Weights of a small GPT-style language model, trained from scratch on English Wikipedia: no biases in attention or MLP, a variant of Adam for these matrices.
MLP neurons of a small language model. Each row is named by its layer, matrix (gate and up: input weights) and neuron, and shows model dimensions 16-143. Each number is 500 + 40 x the weight over its row's rms, rounded and kept within 0 to 999. Numbers have three digits each. A neuron's up and down rows have the sign that makes its largest values positive.
After each neuron's rows, "fires after" lists the tokens most often just before its 100 highest values on Wikipedia text that the model never trained on.

L2.gate167:503487445517562499489552486548502550534530459422470461504495502487565497393555526428440549575494500531447500467432529537496469512509484456517482452508453508499502558539438509506548511533458480472552476563480493465524516505517524580443484400434473513463478483482505510506430503525467538491453462409458468528534491552450488523468535445482483492514411509457521547498499503480494483470434
L2.up167:507464484494547507449588503543478506580486513445442410513458485525531488417521498467483511511479446503440445434438525541549470466546497450471523467531463559503466538482468498444538536483426517518568440565549533459480512416484524561419537421422477501494506510476517527512491558465467537433423508502508452547560499573523448518531578444519461497553365495476510548495567515492445504503460
fires after: " |", ",", " at", " Japanese"

L6.gate540:498518482529442519507488444481564564486542480475525507485462550504499566504485389531489559506486534488518511474534458464506557508535571580487469473511466502535442557471539493494449522515534561481452445510538527533494453485536481423465511466488490487515492460507543462479537483516565501491494554455504533493472492542511476510470451424522521472469522495506456525511486519571503472449549
L6.up540:495446443542502505507459475524502513531565541471466454488452421514583449528540458488455437438520470537554441451511519439447449458454489513493488482520464492456469454469527481489513450432529522505470529480504538513518533549483513525559566425480502433467564527531510499485514554560443485441505498512487464442510525495517446501438509500491551564477449428458517499516527524500472479504541
fires after: ".", "\n\n", "\n", "=", " Port", " is"

L7.gate390:493514478576544436471513604508431479487481461436460516526472494441513483536529464535497510459500503474538539562514445495582497483472476517501423482501453554477496489479518474476479486472504516448444488564537464522473473481478545489484515489408475531529498496502547512489503502487426515481463423418467459502457532560561404479470499459502514420500546519492476506518487482478481545485467
L7.up390:577500556410529486539453517480451474566472479471581504508433517496473517464413549439430462512449529491534510490483439494503522504392546480492477451516485489443453484494480556570496563480494543546530463486479461458521455409513526481512515543506481529516494485537531538559521438473529473503490490503505515467586477468470464488484506499500557479511503498521495472522538562462511492441521
fires after: "=", ".", ",", " in"

L2.gate619:498491471439447462526573536483508536501458517487570536479502488543505451521474466452536476441467496472525539445594484487475485450490446552464504404526412539494499576447480437490553442524543532446518474477526465431488519488477527483521530457450427508452523518578451503424515480503524500485501428579462475517514517523532537508454486592528464464542501503488465514506542450486534495447480
L2.up619:509518467534522500574496523551537532464477443515494466520468552569536538567561441487572551525523579490443520559510488514529510511418490446534467514532504455459509447481569448465463496532476518468520545539536470430533573513470492546475456514569479500485538491522495534513549474543520520450456513562512562483530544521548524521449426448499438601468547488484484453530563477515529452505537
fires after: " (", " \"", "-", " un"

L7.gate466:537511533429466464538498525466458532508508505476546476474446454520536480538436487577471479477459471471492562610460539462484500530449465546493484470535463505438544529505549469494463520479506556484447454524519493518508500487529553464526487502462442481519550420487507449461459443503516517523509498521518461467454554486522545448529516516541516463453555498513480555479514468567515406419530
L7.up466:487465578543543484490546466514431486550451504500527506462508524525528480458525501502453465529523531470450490431476509546466557480507508468534522535447470526534455526442543562460532508464567501397438490522483441540495479419536446545521519446493533467497544458513425510476555531491492499439518514525558509550558530565478541481515603601500493546472462527505538490552542519404525544446536
fires after: "=", "|", " =", " \""

L4.gate325:508471559416442519488507396461459494545556559453579536499548448524425509504516503492546492442439531537514485447554431486464453479465465539501516459528490512480555515508537499461495591468491516503510530516512536503517429490527485534484524469561475539468490478431497490495531489483522460476466519524541541442450511498479455486509587537504457553465487501477461535444475508457466477525542
L4.up325:492521477573517499515452488547500534480500518466492500544503518511501502465491382415554403488496477495527460514574491446516484434482489520527535505467495479454538532518539500433533543452487511494568407517547508534543492466452549503486512464462447552503563545476562560523546476504523507512513502497490551456509538453456457520482537481540551477549508462488380456469553542511539577474540
fires after: "=", "-", " the", "–"

L7.gate239:509505495437426454537422525592506473514521533406639529515492483522458520466499508492467474483438582477413480498473618560388460491476518519523456487550445471433564451553463573504504555540545514539505503504456532424524493498508495416462558456512526476494475512439508496501431460541480462558482540576522518463460448477545534498480467493515536514516412479509517491544535579487468501390524
L7.up239:459431451449471496465484503464500464497470534528552523491479470557466489447445426445525498503533446585501513455515550451586491503478571475463587527510516485495489515450522462536454508500466423488443542483435442490480549439503530515572510452452429437437511494526522481504470531525511523467500508507522524526545563584510423466556529494522527557514509558451436455508504476594483521521458
fires after: " (", " the", "=", " an", "\n\n", " inc"

L7.gate416:487502528481453551476512456540490450509512432567467498436525506595553567475549520518426469537583496486556461534448459464486509464488505519495484491497543485495509536497487490483537536519523459480554478527484444507486467465495513489492531539465561496487532548458443496539497522531467453480465543429512473495470503542557553510504428473489574443480571559483556548436465484563485543489550
L7.up416:591523452422473495478497459485473516487548479473560472470492537530527565484586549463434507534524532428542480458464510484550516476449535528498500502484488430459488502483504487454516512467478485453526397508522492469522575503505615502467509470441502461466490544451511505498453479465433486441402443489463496521462411592551504439510460451468494475526574519435477537497462501491476561471459
fires after: " was", "\n", " been", " 978"

L7.gate611:530487561493537469500440444534552486492482402431448551469527499448467440526499551478503494498490521432469523490438453526470476549461475495524452489481474487511437520471531500497564578531469527532532476517416482523507445483514489522527505431502467508515430555451466517501553475518515520467438499501518486507518494444403499526425506528517579503509526567500523445510454483486539545518478
L7.up611:554477513488471538517483505481524482543478495505506566562481522452563467566558533543483515465524541516481469491501435467418489520458485494507517498476505503508464490478476480543562473512520579456529526501489512513519539527447508467521510507599485601560514457490405499542542520467509494554433473521520516556478538572415499423509474478535541562500471537501522484450558551437456414453513
fires after: "-", " U", " fa", " M", "."

L2.gate752:513488528480526444591483475484507449508486484412434511455508508485458554450513447518470482517521480464527527477503514514558460475535487561558510515447564456499508472493491498460542518430412499554453493510458566540510534578533454574556503549564505483501475438499461484505513544513515523540464499525532449492490580424469464599478490510520484465453539500496543511577518547477518525504515
L2.up752:460507463464513408574442491443506479502494511439520594485503514503437554459536460466543484442450471480533497476512500522492520490580479539578553510451547447464531475464499508443497504418484526519428460493488562541520480526519474549485501531517548478450496437521474427507518505545554511554449494537552451445454552444523452580485485503502470478487507538515547473574516539455543507485505
fires after: " \"", " re", " ", " (", " co", " k"

L6.gate251:499481515476511511497464436588517505527518474475533535472510459512466515439481537544479534550551548460433544554546490567463474567432500619498469491547475583569509470583456492473499455513550479493544493523476545532475476457499438470414501508520500526505469506568420419506475536542476542495526569502506509544471487485451540530485557475538514538531475440511539516493517501482518505584561
L6.up251:517461496536523495483515447467489539494443500525526507460495514555514482482524460473420462460481486494523511558478520512491490541473483549413532462466481475482523563540448492591526518528491545503486510511506477574516533437517455498533511470564458506543556524564480446467470532452495566458561524478515492469432504604433519465561503474454575590509496545469469487536519472537519485509523
fires after: "\n\n", " at", "=", ")", " for", " of"

L7.gate487:533576455493524567504417542550508496428458566492487506445455494542516454482544464599431434560480528489516495459503486490527468481521565492570544485536492497500541533521485521512533489511518534457436517562475496454533514509503450521479518466601493442514395537478464477485550501553508462507509539499525458608518528497492454488533497452509582551513472589527507482490526546440467522537436
L7.up487:501466524451470518534507512451474442455518526519525567524496538524482549484508560461491467415489515450578502446558567495426501517422523483494513488490558562473502476478574522567464542508489466477510534506492521478479479461525479482571442513511461502525481449527460482505512449507514445518518477493460569489481527494480515491556408595494587490519560522514470454551537557478538549554557
fires after: " un", " re", " \"", " dis", " $", " ("

L2.gate262:487488515469503459555518532531483514530467492472513580452516471464514558484536487444559397489426518506512450588532491521532470485440502492496519450579519536521497565516530482501560600451516469481569506544460464507510507466552538506541505511400406527521456448489508474525536487464527518548544521462507482432482518502538525510496516528506522456485481505468529484495536470521567532436550
L2.up262:523499507526526422486464437579521592473477491446498534510441556506550539466526439489512479502498461499518509455475441453538454499399520486479551433557495541488477519574435510557550652414534470456503511567411534562494502472537539498487564488472498477517478519515530563526471525446482490465548483455541463467585455478525511513508546499502531499513469407479558471493528532555499458462485
fires after: " (", ",", " |", " \"", ".", " in"

L6.gate503:591476541458476466535545501497521474522540520429585539506457542519471450426507570423515536537455500481514506459538465507479498473492501599514518561532496419555518537538467537491536445426549508489467560553484525543528478399545461486467567477506403450381468455547504520457477495482525534523404512519564495500439512492536572502528465450490499499539486507462539528538505564494529520507472
L6.up503:487442472458543465562476536527505491424550501528509477523500519554558495487498466509538440530449521491558481518520513421507505482469514435469524434527458508435443565480472484495490459520477481451566427540465457532540566475517454528481550405470501530553425526582497513521459520516464519549530504550493459466433559503496462471482514504508514570525499574463473495518425479544544515441503
fires after: ".", " \"", "\n\n", " e", ")"

L2.gate163:464477530503433486479479526446523509506381522490454452512534489539485527484553509547514508521498491489436492533526439486572536503513491474537574563505517528470528533506493511434380469469432504547416535495506517548499438471408538537431451477467508428489519439471493490457508553495556440473508430533471479501482489471511472523453543498499496437537513539499472548599497463481500486541413
L2.up163:492483459468500479478491474466497512442440526410507477539529510532488567494509508546484486501493459543437468534547529401452549526462528488509509517500551495504527487521531513458482473551510487549424461503502452491530475465518551478482521461445526479467516531491463473538545564497442474506482536521507488485468518572577520447432512574457527440444492485441421477529554494466529438432441
fires after: " the", " (", " a", " and"

L2.gate538:508503492458473501530445477483493533501547478516514429499468463540514478501498553553460528492563455490408537552472471419502445589498464456530542468547539468486512523493439523438472496553494507465459467525505466475515502554505495482502527469500471455501535494480497472490423482524481533525521525488509439539492517565463483547482501594475467462555488464485598614527465475509465429525522
L2.up538:505500500439479423497427491450526539522521530495496448511526457545481489512434511532521523497485469459441499539518466441519497490470480471435514436547489485472509519459458497469448488493512453497496400452478460498522455477509560464523464415493495448496457534523523496454477481501478523473499510590506487476502522595497473466457610517507511465533514508429542526581515462527500439469516
fires after: " the", "19", ":", "|", "-", " The"

L4.gate441:463543490523522593502501530559512518506513502540442535520445509520572468475437450515502423575535500469510482539481503472536491489432514464519450502538466540515502470483463504458538548536569452537509477556504515460516511505472535506474508506535524580513442493513451488523565557452474464449439459467427532451560526508427543491522523526506598525504532585546472492562512535515462494530467
L4.up441:460448488517507551499494526522442562493478514527430572527474566544535481517461459470574403497446428413474459539473533518492528443456513415536508429499460510499475530482494458449490549601520480537551467499518497493487518502515518524498442485467561510517456451576506501520551521430548545458539473527497538466515488497517484427456523538537524486568512552525444484560547520425533524474501
fires after: " =", " in", "In", "=", " In", "-"

L6.gate28:507507535625460559554512542505525561510484469514565508501498556510525498477508519536496483512487455556530423558479561528526522567532508483544483629448530524455556496588476546518510514474469507466467518474576473492475460468516484496544498498547527508547426500522408528537487468507529458514528494503480516447485516482522474457580407525477504511552537436583574487534555536462489511476542
L6.up28:519425493589482460563503507496500572506481448472550527502502487506523467481503520432497474396438472532588387536527550525521576513516537477526513522462484546438506500517477560503511566442522481407572522499475497474486502492491542520495548464511500489473480479493418487529492480503530505525539454527482538470479504491528522492562423500502470510575511412527534464558531541435582496517564
fires after: "In", " In", " in", " Up", " October", " May"

L2.gate391:460442413492502480536481513488544554504568483500481472547546463443479519524468450528527414467512490547545519544487589506511507505520488480431559525476506508499509480474443465466547559499460518508562472466489487504483484537499493483506495422484453533521488442571468512516533518505453548571451536510486474496451528406519467464460538519538439491473558532530543452481602546522520474440476
L2.up391:430437435469449431545515585461558560525450505505509516548578441510423559524455521457555411467496473584539522505517536517509493469558506472483494533465551544523441459436523492485409517547539519485544435498543509453515521541500482517482464454425436508490492427499472509540542466462457486535496495550498523477431479465502461466519491493476469515547527496497491491524570469491515420480470
fires after: " (", "–", " \"", "-"

L2.gate713:503544425492477514503555470534534511441453433507482507550410464427527548446505448507491521515469551449500535446562490530489427530426552470472487520468504509470502477516549555467545435467492571474468498486516537503452509508515537546483507508492502520548541497485531434590447498531466492525566589475527440513445509447550512452434416497496557478548538466531517525516496538495485577460465
L2.up713:480517417439465461509480503528470464483435483508533527559446463482498510473541502466543504454446498468509529484575572518489521509420504489516509487495506502489527475485517477487491427483528577475541481451540549482478487451490590514462502424478485482467558525537489461551501534526481469563530549539482505479445455469574485443453458579478510465490546513481474413538513549481534505450456
fires after: " (", " \"", "-", "/", "De"

L2.gate508:476557581480518519512534453501538464461476481511477478513496529526575483405543538446477493562515498469482454569486485460554540484499425448538480556521503398464523518553486522470430544478433536539467467563423476523518475534514500490522531427532467477488482510515422506486439513479442523480463556526548533496461452514492557453483574435562444463470505565565518502528489498535412434458503
L2.up508:481521423502543447495526513485505486489441506466509496461520493522530505528550473442492490513512474473467500485486522524541525497476369438505522454475437509481502554527472472455422577520505504502497449491510466457466392452510500489472531430500480489535511456505458468485523530501406498456492489492516493518517449576491562492509593492492482480504450511486439520516551543495492478434436
fires after: " (", " the", "|", " |"

L6.gate490:524554524496431508478592566483516476449509551479479518495421454482510580497470411525515454469466505499478491466511497530425488476397480439548520495545543516588538496544494536494520565530454486535457447504533545542496523615536494520487499495513470488460427514530523504460493522461534439513495475460489502477556524428522525454489474456493574453520510507474490555506495479524564475507522
L6.up490:461596539483456550570511449485514548454502543496432490448438497550484494456485424465486479495476437523512498500494519484479387512420480516570547503527510541576621523595551482377530511540503544498482477496579514598502533532528491570513483504523581487455466503532551552484483536453561492512469471467491483546544483386526472463501394459530513410531508550482453499467474492585540530494508
fires after: " \"", "\n\n", "\n"

L2.gate368:506599594479484469549526520485509502483459456479470434499552518561457505450588477436531447553549462546444474524551530556536512525535457507495522521480522553539540512496424514426478446611540415480403479506478427495484515514447427512483496548546491486464509507520490539476544456507525411574498501546548518516541471467489409379518503485437455463597461527506471542482536530494511478463515
L2.up368:521550528412477470484513518481470511582461482478506503518489491589480493515554534395564450503490474532465446484603503490536556554518528425550469457480420480466450538467472532546497513563515505478435449504467476427491493490510499513516413481504460442455543498554486560517483424469554431556560451488558509505526436478526527419548482519461449467578430566496436553484474519494577540425521
fires after: " (", " ap", " \"", " l", " e", "ere"

L9.gate465:484525481483514477517500481539581509561483543486503463454521458552489545506487521503483493538476464460409467472550520462524614507536524553559586492565521502492523451467488503537444558451540487486484459503534500473511494507522505548504525495514533472527513470550503588429525534410566513515572499560560488534568522495559488495439487476508532448501464520451454556527493463503438449508480
L9.up465:448466487492490447531479544480524492457431569504513472591500522535467480506521476525457466466541510564413521507522539537475476479457433485554499419477542481469614497501503561477551443569466503412474546517548544510543508515573456470485469531617523499525505506521503486526478464464539485503458468489506507456491540462498487446498455493417515530505568508481495509465484613498529435465478
fires after: " Su", "\n", " \"", " ("

L2.gate535:471491474546523546492528471507586442400459473543471422552466508463494515487468477483484537488449512510546462519526459455470468560418478602550457528543483536492482426500472541471537477466511522496519465459490485482481484594482492484458501511486484519442479470495474416502502495515487453495486531500481517544513469443518493520450444550535458464496500473505559505509525460439470527568530
L2.up535:533460523573523537422479449553515473476442478541473484538410480456539432516448523473492494458439543484467456469529449489544525491456450519460444481540495517496481515476471470468450518463545537476592480467502454429522511497499548474461488432486553492507477504494539462477483497491514503465532517469488528524481435507534461437460524537516487436528470450433523463531490445463492513563481
fires after: "=", "-", "|", "Le", "\n\n"

L2.gate812:528513457422458451529551576508500484503446483449569516486508498497518489514532488468560530441551463501539447549540533490496516521514467523492412488497561507510543531567584481490542458554482484510536531489482478531503578495473529542518519466522428488469511482531476469508587509481425448505487491515536459506515502509553561446556487544491489520483472498521481472512663491534450487480478
L2.up812:483547429493465399494530519493523519564530462507538538510557519458528438453548461427517475508546532483522519544500502548486477506488377511509478498565451466498433495526578482498579501528558470478519521489472542498438552469504502521533445476483452506492509517516560487497540478527540453484462513500517487515435500483503544575564451503442516457502526533468429550468549551481550536479469
fires after: " \"", "-", " (", "si", "."

L7.gate788:492551501462508504506557569470464428479482485485528508478508517547495557521540439561521549457534520467481551498521500430511481480519470537555423477423565500490542514501536472506526489546466406487472554609511510481551531422537474499487424495479516504553503527487462505492546537442459523472489579515477470535527472500532519475541477506483557493421563451494510500484512465459521517575552
L7.up788:492481548432451480510477529484471558535445503471524472482421498531491497478495604496496553507492519547436570549487529476438482514506528511525554504434564492469545467410452489460510497526502460453465563406490465515458540493511473480409496514499487514565514468526468516557474519462460526492486547540602482566429597532483486460507560550469551505498491516456526535478497532455572503542474
fires after: "-", "|"

L6.gate496:573551507513506575492461520532471446467504455425505549517446454552536422485439557501461561526411496470470553506517498554504478487421478529447416518545481486475506456502409488464460470492497536492473507511529516513506438510451564483502558537493480501472597420512505450579503379594486458509473600488517473507474464533490496498479513574490515456458466508422553479513538532454488419487514
L6.up496:539488486544502542461494488483463526519485455519438504489502538459482546489485426476474524504466472466484548529445482463518494517538494456508483456538524492525518486470502481516482510505491509467508486505448406510457564488521532553561466532490465532438591483496503414493545532501525477515474489510522487542502443482461517531558479479451480497544476467476609518484386376496523548542529
fires after: "="

L4.gate33:565567587428455628521567471523524517532440443452477502532431467475527500443522447512428492603501466460443474500416517480514503523481487474530460554570520513579546526556464536498495528429458541508494514492489498574486493531526532448543542543568532501522482498455496537439510543515493495465519487485485530491460537491518560451489467504555552410358479389537571538503468560494532491564565
L4.up33:545451564446436524495524486454456528483478465458495510510471490465493473475518476477471447505479434488438509490402545503552521457492447511506511503479517535551519481534522491562468455487459542495450499478504547535504505404543550502557461546553537553413513523468519461449466505495473508465539428475475555472466518510508573445518426499526533476415494415506555578516394500499549527602527
fires after: "="

L9.gate317:565479458432519419561503477512566479463428480443535502403531506552484467451447447481608533466489523552548530539493482577476544466475511547504475472544471511473488505587516577560525473512556474481556487602503498528464511501564536551410504542482549514513442384488502461540479561510599407498503494511549473483423542474457572531482473459497478511485448496489526525552494484490492476490473
L9.up317:512515530541503421496479509529449503506562538483554508563520532469543493455507495494515527487482530488567497508497468609499516467518473485546506474555513490544523463503494435512537479518561464487582455513573562532446543493490491514452453514500450520588473458477438481499554475481564510510478509423448553526453564515460512448547492536474481509505508504501500542457457492546536521492508
fires after: " |", "=", " –", " the", ":", "-"

L7.gate65:458546499448533530493569492497535485527401462506442514525474466543490481490463503459487465504521496455509509519505494535457477499532478516532480467492512468534530545565531511439509575504464519479508431521536453479492498527494486514536483508421525496501512449460452517456548500529487503490406519527544482517449513550487523480461482488539524443468534572513568471546534464475476505508521
L7.up65:497438462483507519464494498493498486458527534512544533487449536473508516554440511467498494511516484451516513526547469465497499438482490545516505505489538581422554398446390494462473510454480522440441514452557480518518544463497495474509493489561525483542511513480462481523500444503483498491486549470438526451424509528523472372484527528398498547440485495484484551538543508465471471519481
fires after: "\n", "-"

L7.gate744:537475476490501544490492521466436468510508471529532511491399527497558478573451525557514556571499523483507559570526551484507425468482515527482449426445451539458569538464484572511500459415552551523434509502566486470508457510437566456468438499534511491467513491528522479501538566525492415458448521491544469465437579510468481571473516548575531528489561442531508550508477425518468533492478
L7.up744:536518455576543548481569476507456429502546500488524504530482486497549520564529466572461515552456567476483427501506563526526472457494511542521498533529482482504453492553490481502526477536548484485425444554560507421478473529472439473488499473593581473439424432539445524397548515518568479483496428559473461497532577476504521467500486491561555530493498535493584510511486505384478438458491
fires after: " =", "="

L9.gate406:544452477543498526469512487396588526438481494551502548480526564438559503472480397509548479525468541509545462612524524529478466503465476444500516478500533448433522596518504509492494487539479520459508558480486464450453549526470424449563530442534431497543481532582451506532434503521549480520449523447511519501501500441494498491544513556493520495499551517456512472465420488556445461468534
L9.up406:443450468556457444574478468415545500444536528517493495505566526443480446503477486495568513429448521499468475505451565547475472542472460507490512551531570520488498593503468476474433490532547542489494502484444514472395570558499490534526567484509458513450519522491483506540543528532431480518495526522427472551475515479523494503476552524456429550544523489554565475499515587535522502502600
fires after: " |", "|", ",", " of", ":"

L4.gate423:511477485538494500420559409501514466502532507487551478397518538489545507505534452464509520575433548552578509441508529493533516514538545531518524448515456477557449514550476499527459510516545475488589485502541499457521496430481499495500520515482479443466512469510499401520495516556526498503510494442504498446541504509532432497514458438539497511507474500474477544514537541486463470520435
L4.up423:515480550517441491516518553507464445556459529451467546445546470456476513439500519458499513475468443546506527533422470532551546484535450434522460513537522497436443498479547551545506427496535500564535472533442510531466548517554512538528489488479501551529544474570595488544572575519563457543476494530494481513458517542507498504554532476489505477452501481505512546531498464508526529485465
fires after: ",", ".", ":", " |"

L4.gate106:466571505544480473488480498512504523506499507453490463417524501484541497513521415467592517510490445499507481496541532478612573470526427506514595458552508513558510505507571475491473509535505478547434480546573567527523544434518540506442563409514494445401555552519533498488481498527500504468493432485493524508440448470610484477512362517474527492478503509483468512522451483523509529501492
L4.up106:531455527493446517421442563474495501528507502545462545452441526576525502485506496511536452535461594471541497501489478483474524485466564431422487500531536546470533538478497543511544553576543539449477490505406440476564545546516575476478553532497511418533546511507534462488424502493538544487552492510528490478476486585477443524464554503494539470520550548526505403551469468445507449533552
fires after: ",", "."

L6.gate607:440447524537524443484442506493467520536513517444506536507500498491502474503475616499519475481459524463468572473506551480551530501544440490491457470514535473520530395514536549516487558417531434518482495546487523499531474510495544559449500549502474549507504481461507481445501520489544523449444489492515514562517452445534533446451509486505474444473481487496513467535489591599489487503517
L6.up607:474544573549514513426543485465505504527466453514424489483476498533559467448532527467482497469485519475490576566486458502504487522441508448522494450569582551485477497486517544552553455514454437537536511494378473560515553545494507527476458518476465550495507488403530495474551530523528492481504542496573482489520456463495434568442464503528465465518423573464515506514566480510504480486545
fires after: "-", "–", " post"

L9.gate71:557495455508524513548496507495514487476488441506528526427493475487467514461497525471473496437480502534508400543533586478524448569535522528445473473476483458479553501522527482524526491526546510500535523506463493491528496495424448508503496506559447484462586485506486521436471597517527524563452494562471430533486486489517446567572471534468536544567438503461565463515566548415499514481573
L9.up71:509526563484491514541499533476539477524518545486513580566394600545556480449434485535501546526561499422561552503451538516461566500477502498541477459512538521493597486526532471589494521529487539557492522535446557502494465450537364438500561462509515443483454508489482486525503486419497455548490564519532491463452458421522466474493494488457563527480530506499530530472511555485470520510547
fires after: " |", " $", " +", " (", " 4"

L9.gate245:479465507543529473451470507537567497482500430476510500502507440503532461536415475487456563470507439473451609426477429465534463489484490499490462510559483446500519500501514496502493584532476493480539511520507528508462539524416538538505547557527484475555500439491486431523473452505469518494518540482556405505511531517443499497502433451485598560477527518550484462508508481536506520584483
L9.up245:529457465525455453466552450471585458487530420490450476460466560501529463541512459525506496526547535499527630529488499554533498482512445499445513491519490419545503487517414460494488540539472535485549397529461467532474508539537588446583495430519436477546515561508536482569483511478508482408488436481475448467526514514518514537493488429442514480537520439493494488479508545518504526518487
fires after: "-", "|", "–", " 18", " In"

L9.gate335:550433504482442540523514482479488491518536414469535470419500543534489470445477487482525541388504494548470544515476523512485536462521496445547421478491399504530478586472514526468469500443474486566416485484464473496519488500476526495492433477498493455549562586482552486486459478514492534455507452582419500462501535510564530490534433446551517432503414556452509535535427467549521567531469
L9.up335:450581612450535504455515519488404454477520508529567581537556489506530507524531515554467481448396516481510489473555522475491510489522561460459511466406553502424507487545541472438482505455532523485524434513448516490489508435431497513605490436485520471460495480439478521481574474427538521494499575476477497564475590516539489510467491537545540467545533532532578525529506512469524487361492
fires after: " (", " the", "=", " The"

L6.gate179:487483480547547483485535542501500462499498545544510462564516561502508546471560492412522391483485533491449520529499488464579485561497538519526465463504556454475517535520501482537527537494532537501511499590532481548526540502433498508467508455559484533491493505587456554478479520498496497516478554425492486534500450489512550486475476502480518514525505451443498483519564562570519538484528
L6.up179:504501409500463564499493533486558535549448535535558492532522556503496465464500547444568383498496562439467471513528520539557532524436490474508501514477515413436466593496498489536459505477549518475553435533519510535479500495432507523463535491544516575469517485554440487479482528481560488485466523483508492556500479521545468469482492514419534453542545495450436521499477592511555478520489
fires after: ",", "-", ":", ".", " ."

L2.gate318:464520485460480457539528514489519454469489553490499501605447528434481506510467499442448479503419537438546514539565473509439519532470511493501555471546551445500556510504577525521519478465498521442495490482446494546492485514538560456492492431524434551472530486503491475483542448488536506550518522503479522542401511478522477490579510543461470454455535470447423513507512586496467454495483
L2.up318:520449501530486481499461512437490529532453515465440535536492516484442486484461536481489485372502446455545543443533466550487531480465479510490508429544560504589490591435601483510496563492452563506531549446458504563517564513524499557491493499424452523517507413483525493490526484510537530478437562533465462513489515440574453544512435453454531496404445471536529439512535485467504421502483
fires after: "\n", " (", "-", " \"", "–", "\n\n"

L4.gate814:463443527492478525539529541422446427524493488479569475494527522501480493564493520468514473495437511520491459410500510524449520456512461488454535512541532501541485501495611505536459440508492530451589531459494536492435499437535493531415504497465538549493541508579488498462551502487535468461464478563441539484531451474547519459479543493536409533445462464483463543469516500479505483545511
L4.up814:562502591551433515456481501555532437487434533548499462463519489447520503505431476509476540537521523453486460543469491503437448496421598490494475461505467523450525477528526424440436494548463536429509497560479442531496480519470482586536531544529489516504525579411465513546484498435561495474495484503519512509473533498513505485466532449488549477482494482533538451528495475473453463539520
fires after: " the", " The", "The", "-", " for", " Be"

L4.gate210:476529450413452446509531530466497471505492551453588517469481569439472505500506469521556480458415493450509512451495462529468567535402548540541517438545517507535531529514525532503548485482459478519525449530452525503460489504522527531465474490457475516512549441526389519465461418514568457466441542462499524508522533440546524492453535527509466505442513405490462520518618554531495451491486
L4.up210:470466483486557464530540474561494515448565538509560516481457579457514551479551536535540465522476512451438556491516463477440571475459477501493523447497538453451534573448504456532534572444438539513438516514487477582500532503520556478503566529558532559482479456514518511452501481452527544542539560435550549498509454478526528503462501440478516437436525465473482493523544533481471481497471
fires after: "-", " (", "'", "|", "S", " \""

L6.gate556:504434593568459449508488489519460429459469446531540483475527488469537526449477503489413502494457472509537471536497477473477496561480498606443474529507511463584512477574438524515486506469469535492453559506503511505455463525550533493505509521538480513495433447472452489548450501548527471463571471518516511415560477559511494470505432513516470533520555425533527515552525481523547485530565
L6.up556:460433445533479479504430440426463534546493538496556460474500516518533469494501502505459418487452513495513506463527427573485504483483458527497508466554519410487436490450518558446438493459452551511571519418524539450426500486501495524442464455489459426503503418528450521520503486498529483516476538482500468515505466500516448479518540531488446478489549484473456472502510520459460412451528
fires after: "In", "|", " September", " August", " January", " In"

L2.gate726:397526557422510493616481522480565486456489444459480505573457529512457489504495491468523441500465513536502521510555507532448511518515457443556533594512527478521537472478472499477497510480484501583424464476486506490462508546537450567501540527444437527457422509476405475497494433527489481556454596513543461540466503488537504512501453520443492363478553523502543448544516547518500490461511
L2.up726:514539498520486482456507534493427554494482550559548526452484474508478502531566460477552561482557524476478499538544481460428440513495533454465449407497511482399533523499517486515483450565597475489530485508545458504498495488462557436581427454480505495489510525492528487532554491407551457436499448519501506569505498490434564479533496543470551507467560482455434464500577451521464520512530
fires after: " (", " \"", "-", " un", "/"